python train.py --n_layer=10 --d_mlp=384 --norm="rmsnorm" --init="uniform" --beta2=0.99 --weight_decay=0.056 --decay_fraction=1.0 --final_lr_fraction=0.0
MLP neurons of a small language model. Each row is named by its layer, matrix (gate and up: input weights) and neuron, and shows model dimensions 0-95. Each number is 500 + 40 x the weight over its row's rms, rounded and kept within 0 to 999. Numbers have three digits each. A neuron's up and down rows have the sign that makes its largest values positive.
After each neuron's rows, "fires on" lists the tokens most often at its 100 highest values on Wikipedia text that the model never trained on. A number after a token or word is its count.

L5.gate76:521443526521472507519528468552509542496538511506513550498513547414501461457521531502492480557484458473497495506485555540499563535503486505481541549502523467519457503514513581465508541512470504466436420433454559437437483538529556537443513525558490521523516490452501500488534561550562535500
L5.up76:507447457498449446476626422431495524527482451475563546493488449493475542479594459464499516537472540518478472527556488519486484519488540516472476437526524499520458507461457476487505574578583557588457484535504505506472428579468480472564500579538476492493566485527506530529424510473556486469
fires on: "ce" 14, "a" 14, "ri" 14, "." 10, "is" 6, "le" 6

L5.gate147:510467536514519477523485505515465414426593565464450505552506536465476505496546508496522468498453473500547520442522554498527549491512467583520489472509444415536516505527544514446550468522458494473541514447543488518492520515509566552528432518461441463451556488605520559458494529453522524462
L5.up147:519454539502463535513499425482529503539418516536549475520460495499596575523583381531575536458418475502543500484560478475505493521519545502500516495513482480533520554448560467448550531558526551554491502516510503529382439544555495545459474506539488555513519495505542459494501510524479512519
fires on: "and" 19, "x" 18, "is" 16, "le" 13, "it" 9, "re" 7

L7.gate349:506510465443449526526461432489483518404487561557483484432499473413526474520477470561501487512529431464468469474454521492497456454507483413442436494486472461553509529501512483513516520520477466533509505481427522474510526504513531570510451495499471346544540545560493524538522450475470539502
L7.up349:418511552507576488560532449535485481494461466516450481544563509492434537494480522512562533499501522552576538507542476521543517474509505515552499566516423478514541511512520465600445420493507454543499469494444507434490517428500588447479539503500586449493552491507484548413548559522595446509
fires on: "ot" 17, "ac" 13, " qu" 11, "p" 9, "qu" 7, "pp" 5

L3.gate4:564460446446490440546431535471482525466459487520453533569528477545477505540476477520441457489525507507414436558456478501423506432469500559572492548497534427562482510540464428488465515606437436502568508479472537446493438553539471497496577541516477470499487473482455515534498519519520472496
L3.up4:499472546506515507411469540443500517529448506395538529518517501503446357478518525509541446489517443511512506505474547518505505466550487503503482492582483470494535478483425427482517470535447502535580439524557427472495495405540491483481566549528488501485506544470452531528510451500499461427
fires on: "p" 21, "ur" 13, "et" 11, "c" 8, "od" 6, "le" 6

L3.gate218:573476487525552479580437468576440515437528540468519544501475507481538527494524527489413483436443520443514519554446524528489539502508495533508425457498435541511486467521479506499471541595444456434497487516471487519509471502525517481482543529552510519445543395497529496394507503417503498501
L3.up218:489512489509544514467511472401490504497481558530381523480559539429455493477553527512503588594463453485510490490577546439518447545467481492425512449448568434515474477482494537555504424560437473483511439454534504529502497474453436511393560435513555519520487459466533473522521525492439526500
fires on: "es" 29, "===" 15, "is" 15, "he" 11, "ist" 7, "i" 7

L3.gate193:482420477505505442517439464491474548442504505530431520488398561499470426463558535509477519461519506537479532543509500527541506457489505554500476558527478484518459538527553536528535467482479503447548552491522474478519444538549441516473524476530514441557536473499535463503437444467554516519
L3.up193:554582468505519531506402496486542448509473441458460470477530534464450525419478486518467497478473473555522478495505459504513408496436463525489592474588524522505493453491524494512572511567493475524550455467538565482472479502491468509499508524410551445536460479497560510496493491489468534479
fires on: "iv" 20, "at" 17, "it" 12, "il" 10, "ed" 9

L3.gate98:490428600474509499490361550543415567501478495494586514460539530492469414545558517473479457435537546506508514511558469427498482473517453416490513515504509529455498531467508486469481410476529461468532506486579519538509460530527575526492513433468483526512499465521543520536505439491516436474
L3.up98:470464511453526450511550523477499531509473467472513480544489495493499492502617464494419599522501635514557440482562554492495523461487472455482516501562485489505479433477491517452553486526477474496507470515517510470561495502413467497516514554504533437500530509480568506469488527496466511522
fires on: "re" 57, "ro" 8, "m" 7, "op" 6, "ip" 4

L3.gate55:477465495492509517447523482465476494486527505507463504484497426546531499493474476467508459478528444449503534497460465520500530451616487579593455435547524490471467514510474544487544429522563514570545533576512460535509509474435488503465507506557453530441460498508413479629490501449435566478
L3.up55:510437447522542512575528426442468491490427475523496455413487475480430459505494508520486554543513424536572544522547542573524520516488503456450458499510518538388512485497484424528518515520540482477573479585476501490554548498495490539413471501461487525464461529528493478578541521513528555493
fires on: " first" 50, "ight" 8, "a" 7, " only" 5, "ment" 5

L3.gate125:541422427540500452523509528533507453508553585495485478504473512534396439470557483506514505502530423445541501444498432514443429562465491493524446539407468408493477524530526493506600477501454518476480494457537471448506474471500496491503458409476531446437524458456496505520414527509455550528
L3.up125:521472502524499491462486441549522551468589513486528517489396504478468424516509492481516468460496455499514592496466455528542604506530604509431515529487466538472505494503532570533482438516537486580527486499520452525480548499436488478511520501547420466449579477473473499467517452488451538536
fires on: "p" 39, "h" 15, "ill" 15, "ash" 6, "ll" 5

L7.gate33:479428506556494525518547475459467512530520546467545462401541521454528539464523571502503522419477507479546486523545487485435541506483510484498519548452416526454421471458533494507525524452426469494505488515438463521533455542530495546458441505481504466526537550436521506560507486408530553522
L7.up33:521509501424501470523446538570491517373484491517470440554444448523496517419449443506548490464492532479556413490460543487473475520561471559499515480441475498467459486495522559563441561488482486522506445495473451500452509500484472485478453567425478467519504458446479485489603538563407499485
fires on: "s" 19, " of" 15, "ing" 14, "es" 13, "it" 10

L3.gate93:492498505510459506481513513538393557461478499520511586558492439550516491445530488478473509498523453506435469510462442425528501480493479473580536509540499468431577469496404466475402475558571453595539499493491520523553378521531475464555504501477483483473436495527525512543450514474492436481
L3.up93:555428443475442513546513530471539440512446508453546486570524480512490425488499509544505479552546622561441528484565555484522464515429482445515504509492469444539473552502524570468472510539525465526517583511552483480511446532489436516514532519498447476474480462505468493488554541558418468520
fires on: "re" 24, "ro" 12, "g" 11, "le" 9

L7.gate158:499442559445509530515434472473478457497547437543539549523512499548507428472539476484472531491485522509482468537534499477545502510515499555522564497509479486488537558581489515421497486485568571561453544570510517511501484477545504511595464456485457527419530494503490507499522502511528388455
L7.up158:539456487522570509554451476456544485547471458404482453493506543395447439463452549567532535566485524419480535488507441521518467483534472514538554509537574508478554533583513538464428556456489510507471500476525503509439579468477525526437475453494552534443513452521503528527453555480557471497
fires on: "ed" 17, "use" 15, "ated" 10, "il" 8, "s" 6, "T" 5

L5.gate135:470543533496493549532525467427485476442463476444512480445468492525540420446420512520453431475537455483465565563446516582505492447504545567438526446471541466525439490537547546537510604529420472564485523488467433514471519427535494543398429496499448520490532466576522439535451492507515478477
L5.up135:480458521489449549479520526555502490580486481488468512504487452392547462509498514521555524496501507528548413456540529496503482440467479464454539504522530506488485435522485487468452507539490511480526499499516488497492505452487414470464465447468591467481525481534561493522585522449529500457
fires on: "i" 19, "r" 15, "ies" 14, "en" 7, "u" 7

L5.gate316:511487442533444456513533566463486447494532510498565528569548437440463484436560492466484437475509473562541506518466467449533463439499523497490533556452510464522497517471527538505551512506406547456513465481535469461450541463507546484451496492570506506462500525472484467583540424450537473505
L5.up316:503518480497489477449544452501492474471423502476494503463484513566608506489446520596479529506521549476555449442535491510502560483467554520450426437513526441555519487559437481465556505537440530474494536461512564504508515503504494535484560527525521543549557512519487479476444450499426508499
fires on: "qu" 19, "per" 17, "eral" 10, "ual" 6, "ct" 5, "ific" 5

L3.gate51:453428442511515457508469500506502458523487502588477506557506518587496548549512462514570532447477565459474479498557417490542557515544542529560498472507467429506519460515502489509461473457526549503529513406437507539490589571514504507521481515448548473506538550456489476454477514437442498453
L3.up51:494563471559508477464432531496422452524507506446590574517538498554506480527485473538537542459478559531484549519527521497482528415553457499521489548534466444527464468411449488497509462537470465574452500521490538510508491484435476461527473542530413487512545537489485503507512431466517455548
fires on: "ul" 33, "end" 18, "ed" 9, "anc" 7, "ow" 7, "in" 6

L5.gate19:556475519505434488455494476404516448524486479485533494457479468588446408450536499511548440493505462487445497528482458446448515463516488483635557486590491449503457490570574450479496507475548428569472474455574524506494477466512569551540466476507503480459534487482488525526555527438554444483
L5.up19:508524496532418475500566537441510574512511514480494429508446464540518389521526555551479476546503508480460500459496513531478488495450570526495444563553428514569537492478567495490515534455543477495529504528443566501444470468516422430530591480520430504488537511464503476524462447452492532542
fires on: "y" 24, "ib" 9, "ab" 9, "et" 9, "ess" 8, "ost" 7

L3.gate65:495519509498503451528445478457466453464492508507565519540480505508521445551491479501464485541481455476563497562448508531526514496449482546499487499568453502504446509552494466476523457556494499486517526447514437518418441441463545531493491447429477460542420457555423446525549543453500427441
L3.up65:537551455533563464481547469510469460504503555529490529554578493531555510573484579567542532497499490551516554528503490487511505392475483573490535503469507455491507408506497556559491487548497452433582560566492600475477522472488432435514506529478446455441540496525506531543522468529511508505
fires on: "ent" 23, "en" 15, "ed" 7, "u" 5, "end" 5

L5.gate315:474507564537498504531486509556533558432584465523553526430483438482562487429582443421511451472517503473533363494551496484466516565496469504434512489486610606473451518513468535541466475556528517483460482473391535490445454528495567534492465469527560536484488480566496522463538454464505494504
L5.up315:509464438576484543532481452504498527508480463480529574540541536534492483454495530476495532482530507440570518564527580438485536549491486572468556512455494531472495464450473432417510475497556448481575503434451480472476514484498502524493513526566520474502487477478499549478558547501401498522
fires on: "ar" 25, "ren" 10, "oy" 9, "n" 8, "ow" 5

L3.gate49:451457429498524461507444464518453599519513453493422483453532520538511462516515495558432489484481429482518496473596505495491531449477548522521446499495433511491441460456544543443566516512439497519507522485565502472496534485491505519542525511534411436499498502530557548501495515517507536458
L3.up49:479483476549496430470410446546531468498419443410517501504484632492503545468500525514430500502527626459561461577546480503522516505454509466518534434515481524520462519480546463512495496544547475427498469532536478490547503512513511442573493473500464504520527471514549439451521433480506449458
fires on: "el" 22, "is" 17, "are" 14, "it" 5, "ri" 5

L7.gate27:414475467508476456494526410556441452463467556529485436509507479582551436517547433512560464504500527475484423510522545452492532510465478503555459563556460493447460528545497522453526495539508537552521524441527524450516528447509514545504484433540455504484471558487550425589505526453493457480
L7.up27:523405392527475484469522488499544521514544553461525514507540436471524523462522540526543486581494546502500503541537545481509518501449445553549501493480452507568474539509560544485442421509511468581545518482552514442567527462529515465533534529471538501573523496521525473480442478536486495468
fires on: "and" 17, "er" 16, "om" 8, "in" 7, "rough" 6, "ion" 5

L7.gate267:480528566558467451505470559468468479521468441540461515540527467421525471493563466549489464549475566465518496536434484594499466494616542534450498494425496472490521478514494504468577484502518547487505480516459488509467506500464467551449543427522432450521499503483550507535551438500460492503
L7.up267:537528473558541507532503480525492481496508506495455506476564524541453475611482552481544515528484498550492467476511450503505490581509467561445417480497495454525493500519500447502519475520491535521429513474526489535443544508447438486551549494514482492537505482490485497493448500521552469532
fires on: "al" 12, "ul" 10, "ual" 9, "per" 9, "id" 7, "le" 5

L3.gate82:510466519445485513586477451438423486542483541546506592530440561501526457523519518456540538521484479524422484530516471489506581494522501391556568545443505517519509504458479483569529535573525536490434493470543549485496542497566530507560547502498529477528464501455489575568528515388456489417
L3.up82:447492526509561499601451523474468554532446518550517500472469516542508499502473480542437540470486483574382458510486499476582517503494494491476536555478531521516495528457506495515495535527485412538494439510481462463558518561487500482532581462504578542447453636499447434477553521452470417491
fires on: "ch" 29, "ish" 26, "k" 10, "K" 8, "y" 6, "S" 5

L3.gate196:478476571495535482537461500450539537523427547435471460523479575473545461475517519476498456470509471501496546525457538551461548464469483459474479432539540506564482514510496556540511522571491451470510465442437422531421466501518425546493453499556466484528459514466559498450527471465500496523
L3.up196:490529534465522420456587522479482485511468422503510457506500478488491476499560503466464560523502516489503483486507507540483436581487477526458474462485531473539463473496495475472511499459469473436462524528416511543508492431556488429523499517595499433529458488428534478480473466515488467521
fires on: "r" 18, "e" 14, "is" 12, "ey" 8, "i" 6

L5.gate225:511493499539551423504435518501458472483570411507456518516519487471566498459457490424523488426583526497529481551464507479426476521523516507465441493510550492464539483501514576462419508528475477480482505435572506587418487466537487548468570501366548455486480475470493604487464444504485503440
L5.up225:426485483466528483519499495520526541563531510489535488560515573617537444511443495510537574510515449575441426455570481486560497502513504472473588463432451477540426531507507466460453472505480474589446512529476505516464535554546524461530536529489478502497491494483486490589401462470480468564
fires on: "b" 28, "l" 13, "g" 12, "ut" 7, "ard" 6

L7.gate370:503501581496501471478529507486485504563573495653569490508437524489519467488602537477482492518469531544533513465478512530503587544499518543529442468486443554560488506530491487538491480512416439499494573469514552511484546501476550499608478501580455491507481434563584501486502508439475509466
L7.up370:439577533527581421528496554497528454465471395524503530560432557522583534539454530439490524489457465540516452494486449503558444579554489500535503438547544479505462522425491545543468551497547459536526469550469464482542490453409469434457513497519516471533502514464509510547499543530451469489
fires on: "ast" 23, "m" 14, "n" 10, "th" 9, "est" 9

L5.gate346:495460492469462462450450555474455544410444456497526559494549475538537515478560515444460484403523580468510498537501425495500549556571496486497490457457514532513464544517514469449499521501515501424410507532519528464467447567449476509465544435531491499530489500577580534512481488461476493448
L5.up346:511503594514468498491576485487471529546552520456453538572535458523547497499479634489457489512521548474526510475512504473513510531441544539489497448482541467544580479533463439508576578562494467502477504554499534563460524579467445461553454563508514469511466525513486546539474490490474512436
fires on: "y" 30, "re" 16, "k" 14, "tern" 13, "id" 9

L7.gate0:501484474512528422450467435508503461520553551494459481520512561507520432542506509536527550408510531461492535490487454542490497486539509463510492513538523470461458529472547445392522435506493506502520513435547481500523448446551537491484476516450565464551473547498555518465407389495462508511
L7.up0:518490506498488483503453509454502493560450470433520481445520567521482495523497434531492506491502507534524512512436450463524449444509563515563504549500487488565474522445442384527506506460458433505490529514496458443500526499472531532505578529447495518528520502512475491540474504562488491457
fires on: "it" 25, "et" 9, "ac" 8, "ic" 7, "iz" 6, "c" 5

L3.gate203:548488509460496467505462500528503495502526502491516553520468473500472470450538565429476428500476522495528525506469491442461481537509522491510443538542477477501522566489528553492511442497517434504491472510479491474435451471540532514545459420524450460543574473521538516556427371512512520459
L3.up203:498487493498590563476487565494487506462493548533507522489545461437464534555490431430483488479533449450442442478505524498482410429552530453474556466514462496455571548474506493463540411529422477465497530507494489610546426461513495515502555462426572517458487443461469474445528474505514534530
fires on: "m" 57, "em" 13, "p" 5, "le" 4, "ip" 4

L3.gate324:450452512590442533567458566452512440527555527524478522465522498459476529453546542484486542499469557512562472544480503528479530532542514475534437496318450483494497526524470508517488483402486476480483452378465541492497535473531537479561520443516510469454494504575474517513516527490422515444
L3.up324:466499453521445488514556564458508516485620501506512532554494583551476460474495477488533499509516468492557497527525507502497510489509510453534486490507476434424518473501474521574515430519517454524459528449500506419533491427477465417468520503492454410480557473492501464485488548523508509464
fires on: "ic" 27, "end" 15, "b" 14, "al" 11, "ed" 6, "c" 6

L5.gate329:503452501478496521524414443499479478550511495558520488442501489499502481516492500454490473478540445508526502531475435556486509520533517547553463503533439473548484463426514531502603504464526533508427490478545563495430576471527487570471490499512446446413523499398572557511494501407438462495
L5.up329:520469398561474432499566525468500519524466503495501520437502496447552513466538490564582591523464515481526510597467449486495468510476510534520492539517538516552556456547438536463474560503533520506495477468495549510494548436511572482403426509586520489487499465551579466547533450434469529462
fires on: "f" 27, "ed" 15, "ost" 10, "inn" 9, "un" 7, "ver" 6

L3.gate368:532485479488525554590496544439539533455507558467489530470501482433461476477474530487584472491487485427494482485531542502428528451465554506568545517476466501461444560479510513530502531503535523509508441454500482453457470548514501492482481458550426504550489501457477498467582352483517486500
L3.up368:502468488541512496447485521511516562486466459469482502517424525512487462465489499539532486536496512401478455532385470484540537463596507428512477538519439512543477519496485442542494499521547457515468485488484448541485509486483494545565537518564500584464523523452467495441496578522531521517
fires on: "-" 23, "le" 12, "t" 9, "ber" 5, "er" 5

L3.gate334:504562498526551553520497499542466451467570467509482529479484523479465527535519453496480497488518514497510459489517500567463538501504533506505415433455456520508522551554467501442574519541465575525469489523528467467458477490529586534397543482503513522493574479497492513483413428465483528435
L3.up334:552523463460503490487506387490459500520477526531490482465467460468447494542534461522456540501467539468554458539542506508540492549498522478471509505534433499459530571523544553498515487482538556467545534484450478485438557521491516513531515450574491509464476500381551526544535526437458454479
fires on: "act" 32, "oth" 16, "ff" 15, "qu" 11, "and" 8, "ach" 8

L5.gate129:517524529502496454544467450486489478440478520518391468543474515470495449472481473535460500469513479433514570479462520477469552510470519552482549521471485445459477525504547478474515515459468475460565531507478496544491493470611484581538437482503513444484517568451500510535510443481487466498
L5.up129:474474498488504530459512551496501478502466399496523521539446498512497434543525507514443491426443494513481502430515464492485583398500457511531501517495434531546485518536525507532515484440482494525545486500510480479540506459546451430545584420579466473468531524497599528599492450466476430492
fires on: "ess" 25, "her" 10, "o" 9, "y" 7, "ch" 6, "u" 5

L5.gate267:507525536535508488550478454481471518496545434470488492524456591486526450490500431524445501504510480485382431514467512519494513580485442509571498548473458520481458549455484452500388561484521497498539418535475526446549516509486547452484533447487478445540475470551515474505488483447507497509
L5.up267:477490577512496530580493447525501507483492473481527478488519575493530436563498549482469470475465539510462461484531517496441549551448454407463537475487486376474448564537520450405492562572422537527532543477512522429453536516494527468520534497559500461549429527455522557504469487516514548460
fires on: "e" 17, "ing" 16, "or" 14, "on" 6

L5.gate224:531445446502490472570521496569510483465587549507442464466517463411562515492550538491465529445533563443508520535479493478451518492550524558516484410559447565535482455525501473445531470514447531495532480505483577467496442551486478514514496460516591473554533484494518484489506440493451503457
L5.up224:435478456477531511458470511451453541543506511491525527499471468498539427519523523535436505550392465531450509533520548526454543533464441528462535496515496499458438464566561486507498527547473488520531507496551434481564442488532492483490532494497445570517422469545469456490540505512487564538
fires on: "he" 40, "y" 13, " of" 9, "es" 6

L3.gate200:518486460475505401528533508409482498533497506497500478471494419445507529501518508468449448490532514423541474518566475486462443527522474584501454416473519468454535471543547460482567465502493545476514571465456513454562453502530483558480510603441535437514483461518470546428394481492474510459
L3.up200:554507491494502479496524435463523496496506530548470451502499487555596474572530482524514540470523483521552541529484546493506486517585503509484406487518479477461468522423422526537533509454515519537432523511504460468539592540507521531470499481453461516581539469472532519564511474519515416511
fires on: "et" 48, "c" 36, "pen" 9

L3.gate116:522501562493492447466402511450469474451573533577476545556488512474479535472480500481513504495542463470533465535504433506455543521506499486484519519503473401515467480498521530517476489539518553581598508403508489508451503460514457476542501527478528487562573502513474572509459468435467400429
L3.up116:572508477473475488433414449489460516481483499503479519497516447471507517476510470510469460468450462490521510544482519446420441586504470502536442460453520512478519438502434450455473496535489481515516424515453517461487477530527513491469523565514538542477482487534512415543474550461521609540
fires on: "g" 23, "f" 16, "ang" 13, "ent" 12, "i" 7, "ff" 5

L7.gate101:551562472458448425514513478496490543498497498480454505504486524517488425523496428502494507448507544467515487495507459499537518463489521466484490453461543462579411567479448414487552541479523515499448450485466528498465436562446516528431518434483467523586509497534528561458462488549476523475
L7.up101:518537487514501509530552536524493428530531527595430469533509473552506489550482489522448471461497470507494559428484421446550491472445444439452461490503513468499461489444454520473544550524510503480507547456517492503513449560538445446453429535534492537528542547509470518428534520522535541470
fires on: "00" 29, "2" 28, " 20" 12, " (2" 8, " 200" 8, " 2" 5

L3.gate383:553435502522520536478520447477497587511521454520486492526476456428514468477488521452441417489555455578520479492545411450443511525475497477528466503472500490550518493490482524480555499417486545485584560473471494484439588554521526489507556494531524463441503510484512535521428590469482543434
L3.up383:542544474456460500489438502562525554509565495483500401453479468494465525523515438542482473507543425452480532509461546484521518438516549513528460435530506446465451524531546477530577490491398570537588541509474464517485509496462462543496503457482456516522452513483467488487588478517460533495
fires on: "im" 41, "ill" 21, "ash" 6, "ay" 5, "o" 4

L3.gate139:522552517480441479445525503515480494512452431560464558510499525472520528475549564456488554494524509508514515507525509530527466584566535570610518477507525408540514450495522440493511491557485570472465488531553453510410516505466496534512519528509539505484539461649466471570470437480462498476
L3.up139:470534537528507588520462498525473553456461499433512529585509495479506511508483516554609561532478491515450438468533544504521549532481457521463494496502508481496484445457413500481551524537497516423479523527535522521460522507493489468509537517542457409455558493465498414405522522493535509534
fires on: "amil" 24, "um" 22, "ul" 17, "le" 16, "erman" 4, "ord" 4

L5.gate174:447450472519402559534489588528467562484482553548464451510546481456588497517495477420472433425560456452544486536460524554442519467429519462556507468537496457481564448540496497510548496504525514455485532471444590491487486505476535525542489509458518491437529547531465449507460508488524479435
L5.up174:520485494491495486524507473508567539474478498548457497504507524467463538463546511538542469541431385467426480519508586557490526542490444485507528468444460408435550589556474503551513596450502472497441479469452482531516435458503413529514469534538493512458535470541570467524460434539475440487
fires on: " J" 25, "l" 23, "a" 15, "c" 12, "ill" 5

L5.gate378:571544489487526476505502488440441477420503544534436476532555451577487439511469536475466474535583585507474487522465428528507510444501515489515525509468547483508477454566506539502487443504444562523524468460527520493518566524563534544477495490436474489496497488486452528548478422468494473459
L5.up378:439504504418496482622486461502455439511471453505489489482467463510492494430463531441537463504448532583456556546477478486472571486485476521505544476446537599523489506529533384535520550473468482505471445526539490475553498539544446515487447537441517463534463499446506518458467529492500433485
fires on: "ch" 27, "an" 27, "o" 16, "ake" 8, "k" 4

L5.gate381:500560471579528475476462436472458498560530557511477529501420503466489438543510523550476501454507514489496469460459460446499499470487499477519504434467503447540524577548427555547452460505471544506549451516507559467515551529536402543501543508497510540516518449528488546562452472404546517477
L5.up381:484573498461502491464440503483512528478512471525432551459559445483487454489545440507512545527505500458541516501521550497475488469430434517485595540536506526475477553588502529529524476584502499562493438498582551559480452501451543502555569443461507496483455441533478486539515533567460514433
fires on: "ed" 15, "at" 13, "ased" 9, "ent" 6, "om" 6, "red" 6

L5.gate155:548411432466483453498396462504459485417557498485485472618544538450479459527485502506522507438423489471494463538548474494547464502491485534518449500428517449558457563530429497513528561555532486499566454469549515486488479566552521502450507503486510475432478468494463455493477501487515589493
L5.up155:546556467490505487572425492517542491483529472435484487557589462474515462529446527513421500517418457483491510526462473503521472526478490513429548507554457525502486511572466496499502491547522391476444505474506514434525491501511512490486546486574505529464444532431475552500445494563540532547
fires on: "it" 19, "ic" 14, "id" 13, "v" 9, "od" 9, "c" 8

L5.gate259:491481563463513529454536454521418484480574496527510520504447468464458484544505465481488482446554480481463480457541436526526482514574565510518531538530529498459477523527481524507462453505534506448528556516585608497479493513514519521472534426516537496420473494549522526447456570417523552488
L5.up259:476488439529505542366449506524462455518445523432517534502488485519445469520528473542446556554537491515467445527532404436444477558479453527498543488532570476496490517484529518527476460513536527483485530526525506457429489475473540531501529454480487468474511501414441596425478564494579575514
fires on: "ri" 28, "il" 24, "aj" 13, "ol" 6, "os" 6, "use" 6

L3.gate315:557495528464512484435546410547539447539524480516471470420507531494518499476518557461450421484446478492558511523449480525496553511449527553545578476552512547494448530565498519567521477528480540554524496484463530475508572454522480535541515578513444464451571474528492486476506495494524524508
L3.up315:545471516470503520438430503492471490494483476406482552513540550546532486505600458518475506522494520469525489506504558410544440484457457525535543477544500526485479513442500445555572528485493460490528507477494463439450489450516530531522526539503504429481473578468479508531586457493432460471
fires on: "om" 36, "ar" 25, "ers" 12, "er" 6, "us" 6

L5.gate271:401439509502504468525507424494527491501561552585507488537602568488502524415514475551491492526498501552441530611506565514528505504518512529537479485560502494472491432566519537473461548497514549438604428474574490494503498524447456513440488484575468514510418471489529427492504476505462528486
L5.up271:532517487492434499442457537516514463403513510432435467547514464489513516460478497563492517479532494525545489483516532410580579454497487447527511494433500501490510585490454484517503498469510435502544538476553519478505475522520473506511447489517500399466506485457534551500530441521506518552
fires on: "er" 26, "in" 13, "ed" 11, "u" 9, "ive" 7

L7.gate36:513547485470547479444487479458503474495583442550510545472454499483514486533415547544540533423485494478478406462455466598481539476438559577576524561517413451504517406434481524505473515464499561486481530469557527533495423458481500512476515491469473489487435518539491470533536526525524455496
L7.up36:591491483467511536459516465520425488388538516527524514523576539425509490494504468464480556484495512545513499477463540457497448497433496608554516448483468484464485508485433524494470446500525532483470482539560497520465437511557531418480536520485488475482453480542533519463486531446533477465
fires on: "ed" 36, "qu" 18, "ent" 12

L5.gate283:445463489454444483474556430542515495477492546487463413516563493459539489463513566424489467522612496551456478516510544482512512582462498537563515476526603453483507560537466542526540476494528460587530463496474520576473479505533552516393414592504589513499540447482452505437451455484539509533
L5.up283:431466509438473558517451436526517479436475512472480500426496481495486539487539509476431478550432447462602530450475509486509446487416466520560485496516523506533527433544514515576535484553508594527443437486479498547451500488481445521439530496410522524583479494478588548562492512542500529500
fires on: "ot" 14, "us" 13, "at" 12, "ent" 7, "ep" 5, "ers" 5

L5.gate31:579462527571479484509548471481502492491472485523495491466516508491515508533491462465560434514511507541473552541464439505507574525560574479520530512504580524501507536504497587501531543553514476525462503513507560453489565516544499567550574442525464506437437435512438480432540490478520460466
L5.up31:476511457480514458516501446541500469581512420427531530465522563561469426512502486468470489521479537378487507485492468547520497445611576440508487484480482477468478601508573496560536497531489467528457522564487514572561534494538475500516534485518501488402548498459548482457534478498490502513
fires on: "er" 20, "om" 17, "im" 12, "n" 9, "l" 8, "ag" 7

L3.gate189:469472599495495509461491538422523524520563456468512575503516562544461495495458546491524432504541419367531549519419496528396515593537511432539536456523522437511486555498494472493504560505448504482494504444516480520405481555486543537517523490480521467543474522476465567451471439487497496480
L3.up189:402495545495494420503495475431490463471449523509468513516600541502465519529552471486520536489509513482485493558521546439476475481440494627524537445460528525473487532536553485498470501495553517474589469472506501494423454526550487537464484504454474535492497479541513431502562484452530504453
fires on: "ent" 36, "c" 17, "ous" 9, "g" 7, "or" 6, "est" 5

L3.gate42:498509470523474424491494504507493478456512538514521596541430548537413495498483483485504504513580503483503589439503490469466530541499516449507526482532537487504499487524480495488539522525492497425530533472450486501535442549502505508454464485484602495524560430473425598489484466523446533486
L3.up42:505462520452557501469511489424431476545546466477554436460535422500503521520446475569547504542531526488458495545479438526512528509506532512463522527523477513436573448501553500583455468438443487551464565577522504539485529465508470548599504463437526445525445523433439484529482531507504481422
fires on: "ill" 43, "uc" 15, "oy" 13, "y" 11, "p" 8

L5.gate233:570508540418526479524462479502536458508555441525536510501499569448560464478467493420472538488501549491541458495524559514500553522494482486551506546478500479533441513544529498453477506559505538510432540498494476531488528520578492575545482489546534440538526535497502532523568438519500532551
L5.up233:512506565517539460538557449500495532443443476546596434501525442479488536480472455450552496446478433550534435556400527445484472542493410500446495458503507498530483510493487596547493499465521448496517595479491506452578506421502522585507496536495490485514511494517505524449543498500562516498
fires on: "us" 16, "ain" 15, "el" 9, "um" 7, "et" 7, "her" 7

L3.gate325:572535465471524463552521532474467553482543539497554474445579517484514456503501604451462465515487524475472469519469522545434526466481530505524496468491522462450434458539552440477484540553501477470537475477454492487540506539478502457482483574498505510497502379509489525507506472474525480431
L3.up325:482585524527513499486516495542479565518511455495531433481481508425551561527473498484446485490471483459546471509498493431536524484507539515521492498479494483531450555467486478487485531467549509488539497496445503505536478531532556566443496577499540545558478522474530487558464510524456533407
fires on: "b" 15, " It" 13, "s" 10, "e" 7, "g" 7

L3.gate169:478487502484524557526449543472517522503575519593462513518494524475493524503511458530524456538554476426493509469434541537527562509563563477449496504418551489501465448521495548452491521542487511450466466548483525543470447514564581535476493460548585510496551472482506495492424453517451577528
L3.up169:523501410530529474517526518529531513491533502447547469512519539579453512503498549545497584561499522427487495478506513503478489463504445485479420471565531477581462499491469475497440513540460486467426562494547579444444459493504504553570511443420500503529448427497534448453471430459463471446
fires on: "le" 52, "p" 18, "un" 8, "ial" 6, "mer" 5, "per" 4

L3.gate303:536501463471497550505521433434459467462561498561474441461540442430533446447524492461459524427469487496481507535531482501489494520497469476520561534516467520484421495507453517526589528483468499469482562406529474527419499432528414577527510497451474462481509546463519514570511478456524550461
L3.up303:572490537546556426503440489534492475576466551492533523502455553502501448504461458521517550516530573487520508523405539490502511513448494587515495495537528487504458517560580448498450553579548458556558478470514525445580514589509486563537500558492435491451508466488505472523477497499556467457
fires on: "s" 56, "it" 9, "is" 8, "ch" 7, "ut" 6, "es" 4

L5.gate128:465468551457502506569515488556536490489563430528492457439509489540471495436451430473514465550553584473477466522608527535439532492553473494484435446524516439500436524510463478462503513589512476431414486523461499427493518532594510590484470498416455514593546535498472526405503497489560489493
L5.up128:482490526534548437487486439483483508535424467522527443502476576570490492544530520461451510520536507439461515542440474502569495579528566547484459507487504586531506563467474520461536524485574463510453510580466498531501522483546522491495488494537482500447566531462463491519434447503491473547
fires on: "ow" 15, " me" 11, "un" 10, "ar" 9, "ut" 7